config = dict(
    num_hidden_layers=14,
    hidden_size=320,
    num_attention_heads=10,
    num_key_value_heads=10,
    head_dim=32,
    intermediate_size=832,
    vocab_size=8192,
    hidden_act='geglu',
    norm='rmsnorm',
    norm_place='peri',
    norm_eps=1e-05,
    positions='rope',
    rope_theta=10000.0,
    rope_fraction=1.0,
    qk_norm=False,
    attn_scale=0.177,
    bias='none',
    tie_word_embeddings=True,
    parallel_block=False,
    extras=['capped logits'],
    init='normal',
    init_std_qkv=0.0272,
    init_std_o=0.00514,
    init_std_up=0.0272,
    init_std_down=0.00514,
    optimizer='adamw',
    learning_rate=0.00103,
    beta1=0.95,
    beta2=0.98,
    weight_decay=0.23,
    lr_head=0.00672,
    max_grad_norm=0.5,
    warmup_steps=269,
    schedule='wsd',
    decay_fraction=1.0,
    decay_shape='linear',
    final_lr_fraction=0.0,
    batch_tokens=131072,
    max_seq_len=1024,
    doc_mask=False,
    train_tokens=902600000,
    max_steps=6887,
    dataset='wikipedia_en',
)
MLP neurons of a small language model. Each row is named by its layer, matrix (gate and up: input weights) and neuron, and shows model dimensions 176-271. Each number is 128 + 32 x the weight over its row's rms, rounded and kept within 0 to 255. Numbers have three digits each. A neuron's up and down rows have the sign that makes its largest values positive.
A block is one neuron, or neurons of one layer that tend to fire together. After each block is what it responds to, as a language model described it from the Wikipedia text at the highest values.

L11.gate398:117119128162145193148072137093135141129122150121106161154141181105076140159138139121106179191064170128146165133144144101137150128140127164105116101143194128132136125235137103015099134087087098179114152144143123098120081124125158141131133194148130110109124106107149116130137112114165090128
L11.up398:105166071133077106071114164150143173151143139159157111115116177091054176164196110114179170123128154096142171144120124090109110168098149175145116136187160121100090132157138171131158148144140112107147147128150128113188067131172084126169150139129174149114107111150155068120152133128103142137
Inside multi-word proper names

L11.gate679:117146089158156127119114124117174140111116124141118123124106118153063117151132118129142075083109131138140150122104086135103154130125160143118076135102179081154051150161141105117160137085118172117069106089123171110170120122128132096116134122107161118142151161096118122124165134083120108099
L11.up679:069151136144094149120152146093151137109105106134156118120117136093128101132102130152133129113099105091145185146138139110143146112087131105075076122204132133060105127086099144095115131126147155108090113177102157113150117070117120130204104071119117170180096124091113103134157146151119103163
Inside names and numbers

L11.gate405:136136149072162115090152134162105169136163126111121150126062117120129059130081158048126076148132164144092130138148162162183086167126141151098100104120160092127099169085141129130106076142108139106129102142094068127152107106118162157137131202096092139096145168213130103139151120113144152100
L11.up405:125099143180069123095123147132123148157147180126156145104117146102074101166136194133182142044141128127111140134147130149180104057109077098145156097117143124110122156110125156146209138126142104146081072101144102178122100115170131148206140113087177139165128131201172087079122132128067103165
Year digit after "2"

L6.gate239:136127181017142163099134145172175148098163138088210122207079130173060150177144108154128073087141062139149064147102163060141149137155092162087110098086092084141157142114112120154105161140117090137181242141086105097124139169086164173160091199134149136086120112122096118099154167175112175122
L6.up239:209120116107119151109114144151110184151140156176125146168133066144117125150079117105115044099105114142123071140171119079170146137194181152110109165082076152149163131151111132131142058177118135126173191126090126130125108138125082163138142165090066085173169123112173112121144187130148175162
L6.gate386:113103082148114170177150152102094127105145121105124166110120193176067092129141107052196179102109145171104113068184174067123124149060104135136166120152099113125155154039149062070176142133138126101161085077111176151133137104171179137126166135131118167095137114141122144143181109121109180146
L6.up386:080073178093058098100078130111108115153087147075163121148103125165084086053138151171171145141104143176152112163131122160112172115126143153164152157173143122097094118114123110107153177094136167166184131127177096120125129124090100111069177141116087121104136082096151128136133139148116107128
L6.gate480:091103114131104101158125101177156086131171176085184069112144140155159176165161132129102107118163116102157081150194114052127190149121095163130090081058082111177096155124107127107111128122118107111165169051113129117111155096207078226195187128122156119079124090128130110127152122186163082120
L6.up480:090089129092092120188138094141183131130120136092142097075092161165109170193184130171135149063138081138168063124179185066140149165158155122150096116137092080163134162152126061097138152037110110125169180114105114152118088091078147128197094108161143109087153137118120138144151191119173168160
L6.gate487:144155141106096109164107127078134117147147173104124122112082160095184198142149110146108119151113146188133170111097120074153132081169132133108118112050166117177105128189107150078054172151129071087130127084176093136134113133171156157160121080144120097075141100123111166124111190086098121114
L6.up487:159178162101122206133099100070088168121139121087184119167147165126119105160159157150087139088146146141221096115149112119146134143122099160175183151133176113096145200173138126109166096068158095151123189148154121122162163094125131132163185119105098113161145162136179100127107136101084106202
Foreign name endings

L6.gate137:172126086137124176114089119114128099078094137071049096081084138112087095110132119188126154133118181163145164094154196063128145150131162210099129165134130115116182100100105123116103101039087157080118115160111110110118096114146181158142175135093114159074083142130135149117155114110136094099
L6.up137:134079145130070095132087174129135120071145129232128089183162140070079124126169103137154126135138185083162108122104153123118139138151102164170109118135094130168117106130107144127171098107142123108155102157127137120142200168136142157052090108144110134147095153147190137143103085153081149159
L6.gate147:203065118105112143160141145126174109103080118129172160123111181090134122165128112060155175101180103125185138097121131083085168115119137176135130091148122072135147185180118139085094139076157182132106134186114112159166111124150137154230122145122154140064133179127132117117084116115154121157
L6.up147:134140056157086119108193151109137134123112159108120071197086176181101171169163144105148175163094116138190111135069077111128164192127090143174118124117177168094097199160114183096128108125147119117107067157079124120214110134157096103201103147121131189114066178139096157105096082080064098114
L6.gate199:130131123154157149123119202146183139140186139102077141117194119145161137177106167147161144115129172130145176131185198107094155122121120115113135179090160109100137163109160103088128161128123156118071129140108121116100136126213127105175150177160090159104116113131138100138141052050136150064
L6.up199:096134173178147180123173135111108104118132164120180135172109184164083081102154128088212192161103126155080116163142124148067149130096081135147078108134117110176134143092106175092127168083136157135146143142068117083055130125158129132119131143116104184113141077132127131137119151152144105065
L6.gate243:096106123144138211152112137122126118110135166121096121141167138145050161126123122148205094118147221090109135114154107142110165121149117140144134147110145142187152195165141096167125155097106143108127104110140121161080128121124133166125163156087081096096129089151081186127107104063159158137
L6.up243:140093182100103147117180158127086127098105156128159102153122123066169173161121085138107095169061161186177096076142081115191143140153142136138130078096099163108094108103070150125067136087132119125208165129073131167149125170102071151126071124185188165135156100121103140076129088147170175112
Name completion fragments

L10.gate345:128114133125076059185156175173125125108154166072153159117097148138074128156191171169150096158093250106091116140111101016118133180147084090085123093126118096157139125182139147087135155138143162099185148065175105109095167096135162122139116068143160145102161131083141066111132071127104115121
L10.up345:162169178171148108136153124094121128112111167097110145140092145128163118095170149117098080144153093088137141094110165162182096070156150097116096103157173113134125122108148101128168115131123129089147127129177157161102118170103170127108150066120139097152106134091103123139121029142091109151
L10.gate469:160100151069114153106156089120159155117158120107107102143125174121123118201151172137121095121133105126095118149140150065111138117094147141118089099169163112161130134063150131104087176115127123136084128171124133026165106117112074190118154161127123135068126144053086098096134086074103111134
L10.up469:138116081137097129124240107116130174117121203115132070133122115088137143121126140175077135157182181176117186151093178111087149127167107136161089087134186140190124074182105051183145114092122161122161198127086121141138162178116097144149136185123119114091098152057069112130193146142153149130
L10.gate578:151140120104091113132082151113187177129077107128118101113132165126101105144119143114138127144111181093131129109160168100085095134170096194094134107121234067230120184098166116107152117161100153123088168153091163102149130106118108139140131143124114150146100130120184069153105108136145109154
L10.up578:141165086148126133092161079134082103095122152080094090151149157096070111142098136110082162155091140142101038140137131156114151163173105155097137131135106110109127126132076131101177146117141080143097130143090187135111082152148158132122117109166125118147114102114148074102201110083112081132
L10.gate815:114141104100113173121097084214138054086125130115128113074114126113086157122183129136131169170107185100132172149126075095116075058118137146137067169135141129225102134130093115126144145100093154131156150086168120078157085095146187166124171111132109136107161123121160118144062189148088208147
L10.up815:053130148070052126123133080114125140134103155144155098178145082091124098111095135091210115122103141152098173149127161086156112108093087129140092162141159158045117122104111180103095108139154146113136197143105097130166107157093108131143143143088102181130166095122115099054082181106086144110
Closing quote of titles

L10.gate139:134175169080093199112057141123154126141184115084127129153145145134095105156168165172154185194129168078105105136154140169131117138135152130095107153126166118129090171173108118067149125129084106117118109155127130156131156070174159140144120170090147047141204120103158083111104102099127052109
L10.up139:136177123126134097140117182022123106130160084113151129154156187079112114098129123123156169164190217137112108154165192093158108118200092124152146098141131101126149115120135105110178135061133122122123179096162119134136107123110117068084177133133168176132098076084145158166183099103087128120
L10.gate247:153088150062109210085130169074171116100074103118161180142088134145114113118138135072129161151139152166165116145183093133071105096141161148101139121161142111167093092132165093125133089111133161081147166118145119161133107161161130173095159097144139160106152128188117124171121112120120130054
L10.up247:082165141148097156132123144104080070162160129046096144183133112123094153088122141160151130177175135159157160103151142144168115134148112126114186145182128134132157097146105161137171055146142152155098144124097162189086128106193136170148161187156108156113153112133116121131196058099154116098
L10.gate426:167156118191146175177096170103151142119160128137177104155201073195148166148195157121103104142144159159183110094159170095148176177124091175138125076101082145141084171136097096112173138086133093095098148113124102134115096106159150095097175154106134156087047119136152087106072109139074102103
L10.up426:121177165085105159169183106084113150144171082125196104163203126137093194090120106178117135129149127163115114116093115124110181209139113147151179140120098150142139172125197118116087151120123098101137168156114102161112161155186197131068145116119130102100147086116138177150121121135168090128
L10.gate556:140182103150111137159125153172157157140132165109112136190107144080094145116166131131159116202148146110097096118132156128160146082149042139099099110127139152111074144162104108094131127053158097121117148110089158080121101093212082098124082175153073179080088128147154099213154081098110114128
L10.up556:149152087133079170121111181139147147120146131101124110093168147134122137110139163143143153151080191111074122144138153167123147113126082161116085185140110128147165117114123159080148093093178132131133104103103081077059144089105134111100194172045090171154114144102153120130104141152127157106
Mid-name tokens in organization names

L6.gate108:085126126107124109141132105135087148146118107110145080141154148143105143120131168129155162075156059077133168199135132150148119208143114127105088117043126137174160132172154131100126132159092120082149189103118153093106108143106131174152064153128123141144114085160110094123135180116169136090
L6.up108:148080128099074184156180148151134128143176109125141183116151103089128106128136109126130127143111154133120176177124151127159147085068090115168137159088099140125146124157121098096183148176134210092168131110110116122156155110137104117108118069115078164166098179082115125170102171148118149129
L6.gate132:142115113137199111110082144132137117155156076122076139055115126136090114144156134134122135072136136084161098147095167095116102129132084105133108142142136103180195103215139133122161189119100054133093123136129129064133139111140133111158167134085136111101116114116208113137160099116156123178
L6.up132:129178190119110176149127135092147115116113166164117120113154133193132112125100093110144121087124130090164138138123093130163149096145185152124142115107128135121116171158172135107138103150090170076133141090201133086058137118190154061160216127156187089168125172130146164107112164097094128139
L6.gate188:128094156131105152154073131151198151096138102120133128124094122119081153152171116146102091074111156131163126119158132048173189100107059173116127116089092130129122127102154150090124126076132117097123201106137132136081111105097136113164129142072083143172127139196199152182141117122090128154
L6.up188:076138084173130161091116124104126186071132150129132164128148123136147107100143145191085185148078084160081133141149134112131136128142101183109131098182130142159085144141109090084061146094188129105138184171145173088172141099099156114160143167134116121131088107106166156208118090179075145096
L6.gate301:153138122121122169160120142143154123037145085135130109135128149182105152147156147163109104077130082142129110123097113106084135149131091111096124128037189130124124108119145152060112127136111079068123161108120147099119143097153124107115116179148103180084087156195148126117128176138091160092
L6.up301:178077129139144160104159060091147132075103148123106121183115123106125152062142114136182132128136116179123136151066134158116140124132087185135133163115160154230129108180171111074091134085150068103117163122167156101144137139112158126077161049049119094101135150112112154144140181060133061093
Word-initial fragment tokens

L10.gate260:162153071124110130145145105103145078120182091109131083124117117139121106241057181143170173115091147130138155137159136116143107064127124178117144157105125130114120171135142146126149150135120177091128082138128142109143104105131114073094131156119139119142135157152164119119191112116163157120
L10.up260:131087134139134129146100142138151120120138069156152169146140103111167046172098165130129153165074068111146106097142197112102129130065112090149149140120190137081185201111116111137095141143137105152169147170140156120113104149156180090128077124088211101107102212068127068145132133146105103166
L10.gate430:079121132138149133128107111138140121159101127172126092065184100141150130171132204096135137087115152127172144130161167168131162130105137142103143114179109129133131199102125102098068115111128104114106100171054082149139137141115106127144142102113115087093107112162132086122162071086101153099
L10.up430:124097178125167128127135127128158128091109189093069118087182066126172115143085086119098112133106136146072135139077122182169156119129117106086149153123166146127112116104200051090132181077139080208138102130145146073130158112142107084125087126089102153113089116099135116092196120095069152118
L10.gate550:074122089151116124139164086096137120115103140158133122083136138162151102167126143079101180164118104111126134126164222135160090143089080166145126079112116096104103110036138079130113148127122170124150134137104143091100080091142162105088123113179147060110114195093133155150100120094147095134
L10.up550:110137100126118145118083114156112161116132102135101144069144122121081139081115168150108171151125129148145165133119168101113174145120099154080165123149157156081104109155100132128194066135168128124105059132131148060120104048123193140132104118132197168156180161130062088129167111075065154125
L10.gate582:116125106151179123103116151130170125149115132118086049049149153135156155181105141142134138098103110120079118182071140124167156138151174164091170149136182113101130089095117126133147107165156149126107115106182095123144104088072181106083131082113087130109137124194142151136126111094140144108
L10.up582:096098111146149091180158097100145138093109137168105082106064121087142184121083126154121122134136104093175204067119097117146166092104123079149118144168159087132163216133034126159146120062097105167117167119120079088141107081171097139110152159112084099149163191173128122208151177150160100125
Digits inside list numbers

L6.gate59:118161112143126102111129158143104103119098153142122148107173118139187097132115110124173099057096155181188126211174114124146077144088156103139154126164150087122086074141191094120093106102125153105084138114145111107138077100132170115122143059095128129116133135159140144164168068120161145206
L6.up59:162078124147150099063136093122086131134108151150087142095138080159159121134101122123106120104134116132094171139164150146173137126142133060155148118141117136185121170092167128189119101137121182146132090142127081203107092149038113160142119208137169098088164102111104139073162177157064156127
L6.gate145:138127080168090161122103147186161109120078160107076098114165122135140117146148122079149091065086132128128179119119139115154137109185038120114127182131173077132126135160111057186109086101102081144069101112177139144125158181103142112103064124074106099108199167165204086116208134076105135176
L6.up145:073150166121115145097166056148146083132131138121108116211146087113095118153068128072110161046152152135069118100190124194155085153186124119187110142085134109128133112150092144176128139181128150141151112134134105118126119155120126148116108149169127095126128162153142144127133163136144180141
L6.gate597:101109146153131115135108154155181154132174126103113146108085121129096115093129173108147099149109135129151164116181110128154089123092117145156126120104121059124139175167104096137161170109050118111091136122148159075186141055135135167171136093110137076149116194132108021161170107152135158144
L6.up597:063078167116095116175144163134103156134185135111113191089106121111118140133157165135127148138161103084084137137210157132123082063155150126184096150152136099122155124162108120155081134110083104120101169114108136150105132123160133149164080095162144047116179191139103081136181152108152182156
L6.gate810:126110167098129165149095146083167080174174166093099120120156162152107098218100126098193092089113139131088105138207174162163156152115113093091110140018128097174088132145113160104162140136094152126126103139118135142106126122104082075099108134088100092083122083123162127158135129122119090116
L6.up810:121112096079147164122156158132131143111105119171075061134137040114118087140166162113118113183119086156109156105158073130142114148124194133102097090052187138122139157135153107141174151124153167171119092141112128153131084120048045153167060113153107208090092133106133111078112107118142117093
Year second digit

L11.gate623:104066122062109129088162103116126167096134085116160133113122068167122092108080161123185151171089207148124079155159151109123097174110090145065163112144150131181134167213174117137120115139108135083129106130087169085116156123100122133122117207111163133084160128104160079171122146103190147104
L11.up623:124154166135137123141156166179110069215066115112178122067105123149170137157157123080108098145156135183107113153150114116126080075134064149155164127091109140146075111162113054094102130076108160147122187149164118121125184131086153120014126121132131099117097143132148138164129109076125141113
Head nouns in compounds

L6.gate136:121143083144131115107099127188130099140106073176103072109147097105036110104103151157174124126151138132114180118127176113102114092132092158135118123121155113189133150128108145114169144169145095078176101139176160132172095099144128111097140132139171077106146143186108152158135133170155150113
L6.up136:129106187107136072105148102153091084117117100112198122158105123093160121111078109154158161132113096131118189178118100086171109160096145087094177135123099155139132138118102144064088035152098140118188160176151114083101175154088146096100059088156102066077170034167114164085092126146109118150
L6.gate313:119140166076143135151084124123140118121095097117154109136131131162081131158159099112132096134125121131139133138134128132139112133110099190065105101114111056111128121153083161124126161140153184108123094099150142106116100154137067131168102153100186114136114116080099073181142112132165095111
L6.up313:199137112137126122118120155100120119174130124159093112132110118112091167157143078079124123054156146170102123131102090131134130085108166116132134125185101100152134112117132130152056046171137182163153131104130106168119110085095102119135035033108118104132208109123136147095109175147107094195
L6.gate579:129117147105139120131125127182191090117161096122141083115129156101076166175149107128171122135138124121084125151076097130112128181131109201125099126133171079159108102125182167139102101148128142121078113142161131128136080091095118092204092139101157139112102127121160127158134122126115117143
L6.up579:143143150113114119132095144105135164122155078141130146112107095133075107089131119156109112138126065169127177081128191137146130100154085097109101115167083075134151105086107144072109099108087142148099118121079153162161177095085082087186170187098146183145102156145136128113205063180135127126
L6.gate608:127156151085155068142120136106201128124150122129099104064111131105033116140118107170114145138152092118135119167120148133202185081105155135096128100139147139111133145138146151098102131122126126113124108090120139094140138121135111124127131115133162123203158122115096145162122085157090121153
L6.up608:127155202109161142153155175161112108138110116082143088155085132073163100153147088113135087168140121132111157127125106093122126107131114093146123078079149165103082166103169064154168151122156142143108138150120160075127123156139101113086116146129192159223085114061152146211129131157181138135
Quantity expressions

L10.gate392:142135157135090181116111082086125138108082097091138113141109151133039192135126048151109159122120163106219081105100160107157144179144176136106140157173137075122098115107166119051098042116080162085120106142152190166106093125132186121154174151168195139151065095142139094158081118089084159126
L10.up392:157078103167122081107106137110125149114087145119156095146106168112091071152056093082119135148126157102193133164120102140151099149056103092100143151140124163116156131135129162072136109139074142109134125165071144120124151077078141150118091155128138170167135110114155149098190114134118131150
L10.gate404:139118146118114105083166091120074114097142088087156142068095109092093162133088088151101172130090106082150110189106156157091129141112117151133128146097137094095144080150126096054101152062125084118097086074105116169089134126148121155142209188127113109136108135139120129160118127115131105153
L10.up404:153142150144167079101119086196132167101152123099115110109096154138109135164141104170137082088153107159119087157133089126150169125094146083119165126134133143111070095150139170124175146107142110142125129104171164131127193152062125068135134140125192159118128049184068126091146184130111095061
L10.gate611:133146119147170098134099153128113147168143140125088122148156178113091094126099112116160108153181050121147154232111040157095158134143156067119102155132091135094152142085147088156166149105102106123127152103116207193127122105115168175140117154100183152133144135146139120140123122165121167134
L10.up611:108184165122128141134088141083112120143154105107125153080172150115142107095140102126107139131171148115101140165152110189106130147125138103125155155083132147129123104064225096167199124178122137167134154116094150125105099120109170177138112153143197148116142119142113131131186100131164179126
L10.gate746:133119186126167066126154107067165134025131137103136116107111118072150139137162150084131134182146077113118127117125096122125092087133081117128088107114159119101137156165074128099128107142125114135095140082119167122152173112123060096136119174162114143179071102140099117115150173135147117104
L10.up746:145182160077083106167116128108084171144133151143137114110121168157204144171098103110114115108109123146131148154150110128169136182087169084109161192136074182156151153142125121174113178128156152139141110068083102085065090084122133202112051115104178128078130164159160170179096110123112165094
Numeric digits in tables

L11.gate377:180155114153126150139096195103155109154159116097169105195091111136138139099108092168154123144100114120146130125084152109160115099127074162143153169070123143112115071193120153145133080131039151075154115163104175104131093122119123097101130157036161177162135118125159084126147114150125117086
L11.up377:173104150130122114056093112075111137165116144153154106150107097102097134145144150151116073138139073158162036121115139120203122099116104141136125182095111136146127096139121109145125102076072120088119112165165128079167167107117174122174137105171107172180152116110106120099140155148129176087
Numeric data values

L10.gate11:113066116170124085100119151112088119105084111167095130123225106127098162144086120148116125081090104093115137121102059128149088127117149151074157148135142080145120166118135105160150138140117105129125162152149126098093136123140094070121086133106117093177099150149106100061084094081096134142
L10.up11:144105110115182167106061082131118123151157095138058106105161199126105104134162094098176140118115086046156110155133100139122176172126065165154175139166128180060082118078148116051139124133112115131105094150123130114141104116140088116116144162145087110120109130135151111141081166169165168137
L10.gate164:182136189123123176088119163118128113183134081147136092066091137179151114183159083075158151137121105182175147144114144125158125089148191096074156198097101124147166185119110132144177072142101125169112095091169127128099109140071136136152139162135172106122109124154121160159155136110191124148
L10.up164:107142121159158113121138101103120123143111091137089159155145122116125137111105094137089082116122140054162096140096125071120118118151132116165148142153088160121144111169161116111123092102179143154042076100116181097107139098090131089110148126130159115124091130087162121146174082117125156115
L10.gate242:089097144158082106124128132147130155122133141112108152090158115146124103157071096059194096111123145165130115143208071113106097089135142085120148150143133161080162168112145122184119119134102106153066091179080124115119109102071150106118136127112171161164162164138152113137166076133135129113
L10.up242:153101177117115174149100165158081133163154086140096093065101183156091163130109140069103149136109167121167166169150082103107125140088130119208167157126138124129143122109187134126169084086106140137145156130107131159180102115110126118120162150091161145109098158173130101126136149133147112136
L10.gate331:175164127174160143165130142203101145152136114091109073149108092129128172110172154113122099170171178117137113119152111088129152098100096141068153069064096156126095150130152096100095116105175123109146124154150127107170134128097103141085101079101103128125145162097144066087160127093120162129
L10.up331:118036187107096064137155145134074145150065106087167133151144136145109099114122120074097064138159148115154126108112091143100097150127128107098117110122094131138170133082137125147116147105124103164093119115097123149153126170156104153105084113149135119121173132176115110109116154150110090116
Word-initial prefix fragments

L6.gate254:124102110115148109134096141114137120156186108146087181110170127108188173150127152128164114119166122116121178127158102117112112108127116132103135082136127160075142044113137126116103140154070195120090101088166131136125112124100133139150136079112122115123079145115180054091164138112207157175
L6.up254:067123141126138101137059126157120137085180132123097177126136157198074149111074186119145185119113153121148127157150161128102161153115132142177140126116150143109142138088109134166168162092118125121132128133177107175091115083131119184137068144095118134122098122123106082059136176077126066112
L6.gate281:074087142084146110097108145114131138137162145108136136115164156157126130140158075129102079146120149062083163190094104101146076136113156048119131127132166095095126148161106187129179102155090164111119095170110166110205136076100201113083135133106186210170158140065159119109135106113159186109
L6.up281:213121098142109106116138091170137162155123101160102091096161107119135209146138172113127128091075133140121124087081076129133117125130129119082115154179108148124170104106102150150130139072124132150144129131144087153101137112181117118165187119159116124088123146122140104036133162164099095099
L6.gate461:147139152171128137163084163122178130104128098149127159117172103084122149119147098093221162153123148085117101059145113147160128099100125148168135167128154121139123149165106098152173058119103060114089109106092148153133117108155177105121066126121142105143140204149114121098155103086101142129
L6.up461:170056171139092121174175111069077127123109102113146213084078104147139157165177107058172159159134168100111136053074121106140115103041158153091097081139112125152083121118165154097129216159161143107147109155154175161169098107138103104124110085158137118135163055100143152043180110135069148163
L6.gate468:163090086128154134163120136133118131121109101162141092190141131112080189201128145107111113072076116109146156103159164131112143145070126090156042073140167090126131135124131144145098153112078146108131150161146113121146139086104132119174157117133170155121144127183110143089123072099120122141
L6.up468:158183152116089135107074142062110114103163121089131126112057091149091146128166073171111187104127117130154115088132105130076141102103122089114131130154129088106163093146085115114123089182143102108103087158106142145119174121143098123155102082113150075107069120088164155178132086127152104137
Number digits in data

L6.gate97:132081146119122153122136126188144087128098078167175107163105107180145086178122083106187136176145164065101122096108082093099141236147126082148127124165168128175121175144137149130134148143140140110163154136114062124155092151102138162143160150038112124125093093090146089133127128081121095117
L6.up97:120201120074083159133118129162103080071125138166116150164099162154139190144207114043109128153107180146126126096100171128121140104105095124111158147161129105139148110150097069129099143187112106137124162149108139147096131149156137112057229077195117157183121102125080122099079059178152158105
L6.gate146:110116141116089122134146110141178122093136137053139152102153111110132128163109107131131112112116176162151131144122116156176200082122131136120119115122156078114147098132074159110186097195152101109191116067156140131064081146164083101116154113097062142179101098142082133183124070128098135117
L6.up146:046105195145195166153181165077134169177116107192111169175204152140117076135113147095177092133086150127124101149127148089136107087072124144121144104191168145194140168126115141139080138147144119120102147168159043205188149155140079175116143066170091117109127130088118130107128156135079150131
L6.gate260:077132139078176164150177125168121136126111095122122063099122135174127112129141098127090128118111131093145178184155118088120046201174104093130130109072136128158183137099124143111156138124115141151124187110149106151074154124073094117130133147135127120095123155088122116135131079081127165152
L6.up260:134140106086184157151176120158109120138089125146154143128110157123140124111192128137122159124173133103173125073171131159164155176129171133127123020177062096147118112101140151150072089083127202090142150115139109159135151173162154134136153125173099141137150166177152148143162104152188103120
L6.gate633:120109098075067134136103172094099139087114139114179127170090118118143099153105157086133134137124195105107105098106117086125151154181066154169125151119155098209153126136133134108104172089086119133128149110085134106071119162127134149195137117123142116108077159105168150125142087083104153155
L6.up633:107118135088129107102122125101129143129170154106133148146080102141175096153147167104125114123135157135139110102157151096102105134160126114117096070110176069155153109115155127100176102129081131144140176098126156111100127124121143139165205135137123090090102128109175074147194110156137090164
Closing quotes after titles

L11.gate714:191151135130187121194144164111155089147158077107118072103152123163055117114169125141050068118159062074142120109189175099124121117131133134127127111095119135118159162117079170131097159092127090126073147089129170127142074121155112102090147093119164126122179122122132124194113108185117138166
L11.up714:151110116077112099143133173113075151097182098078081087144158162126103057153133163075074128131077048105150129096113167112106132133123208188118141132124115165101102130080162118101098165123144137111127148140091158135134113057109096211114113129155108156147191100165115159184123109176098108192
Quantity expressions

L10.gate316:089147127104087154112117141143203039131174134032111137101152125103108112154147097088126125075122193117111113179121121094138134067109130116110093100115110025109147132156115179141121107092086159139161124181195115122153100120168122087158105105124163194116064142150193105186152107200113138131
L10.up316:135138163121179133183170076139164120184032123072148063119108115128133113141131144124163095132122191144135132119088185139088104162147121157170136132133167116120139102116108107116086065131192153095150136144155137126097120129139129135111155103083162142077133121104103119105101087182148128075
L10.gate471:086093174110113135134092169136113097146135161086156149071115117098085122127144083118154095143073147091057134186106063067139118141144169126131130147104180175115082134168121154160128131142168091109120157146140147096140106143171105062103094120146161139116149173094125107195088117098153160161
L10.up471:137073116128112143139124166140154128124124089116058099093161141097102101145122144155071127102085132208147084127126119096090144079080168109104100092146194107168159251113117126141068162165140152118104073108201114071159156113148151097082098125176147169144088158130160165116176126072117140120
L10.gate547:135093100167164188176141143066196151156152099080129095131122139130101076105155145091179086102072174102146136167121125138174113084139120160107030162130168051158128157119155115118107094147124186154147130085186100140156096124128135117115117133146130124083155119118242131141128109159135136155
L10.up547:172132088103117093117139121124114115154170158109168152119119190199150131152076069136170137108159165080089123088136128101159108127157157077155084069200118133167161099161110177139112162094049137147137122118101125121146127052163111150200129166131132117157146159125100147134125090165141184210
L10.gate760:115172147098155155203165175171155115133127155096107076118160109073108095146125079115137089109107174094117188137102156136126108127128099096136128045115168131119130201147112115103168150126108161117132120144156139118167083139145053125129133175103130166119121113127149090137156121158091121097
L10.up760:120130102128095168131137147173130129138127104053140083097077136124147127130094125122122141108083186076172174098079160125104130147046207074166134054168119080094101157142111119166152172133145154147171120103123108135144100125103068126134133174059116198087138130139128117167100145160093121133
Modifiers before plural nouns

L10.gate217:127127165091139071113078085167094090100092184140121130137105095125156105176127108151081137162152129080174077156090155118149092129174160077152087161116135131171081146210136073113114127107104123123159144094109144134125102107197134139116138074158125142037129146078181116119173106097085074075
L10.up217:104179066040129174123119108160153140106127059058165167140088115134153147111148173154142106120126130155142066115130108139148161067172079117122113143139074110102129180106128057127139177068134116107139146068101139173122114116109125138143191081148165114131159126102128119140084118109104131119
L10.gate237:058057147026170126113097096105092138141113095092123169179137154103136125136140138167131083123179144120177142153114049080053166114154157118113145129166119131169146160131128092108148162136108152122145101101127108145093131105133154172085136133131171139104100220143079131084079080065100090106
L10.up237:118106134132112094128104163126125151151108091080173184194112114120067172112127169193108101101192160148138151140154150121103190171145076151083185144159140137119124123131137120152136141144096129112159115087120161139143150142103123151057148083089085123154114141164110096079126126146157101090
L10.gate239:103132117091154084123109186099143153100097106134121170125123165098132131169139139077122162085103120105172129111120133110126117098122107155129120172077098121146137133141130072055201157101096143103163159074111135043086151106160142152178173116178182135128125177139163101142154117114187122118
L10.up239:118115130100096128051138122138076110099177160092153143164116155087134151138157152134112101129178167111191085135108121068162129176157107131087135166148183186129131139146119085132083085090148119145117165183090161143136123166166088133165096161095065123082077132139164157150138086130101133121
L10.gate276:156192058122091114103125133141130136115141145101160121160107162108126073134133109077134107095141125136123130143120167135096162151129110137135125167088170079165178148184123140087100145077081123081139101133092117121150088151135130090174111081116088152067094136180083090161155081158151172152
L10.up276:072139195066117168091140142128120208127109135161142092105105121052134137157117164136108145130160078120144123169055125141094149088133123112159106113105093151160154107159157107088132174146099134141155105101170088164114134127134092197101150152202167192117140114117108181127148126102136091142
End of personal names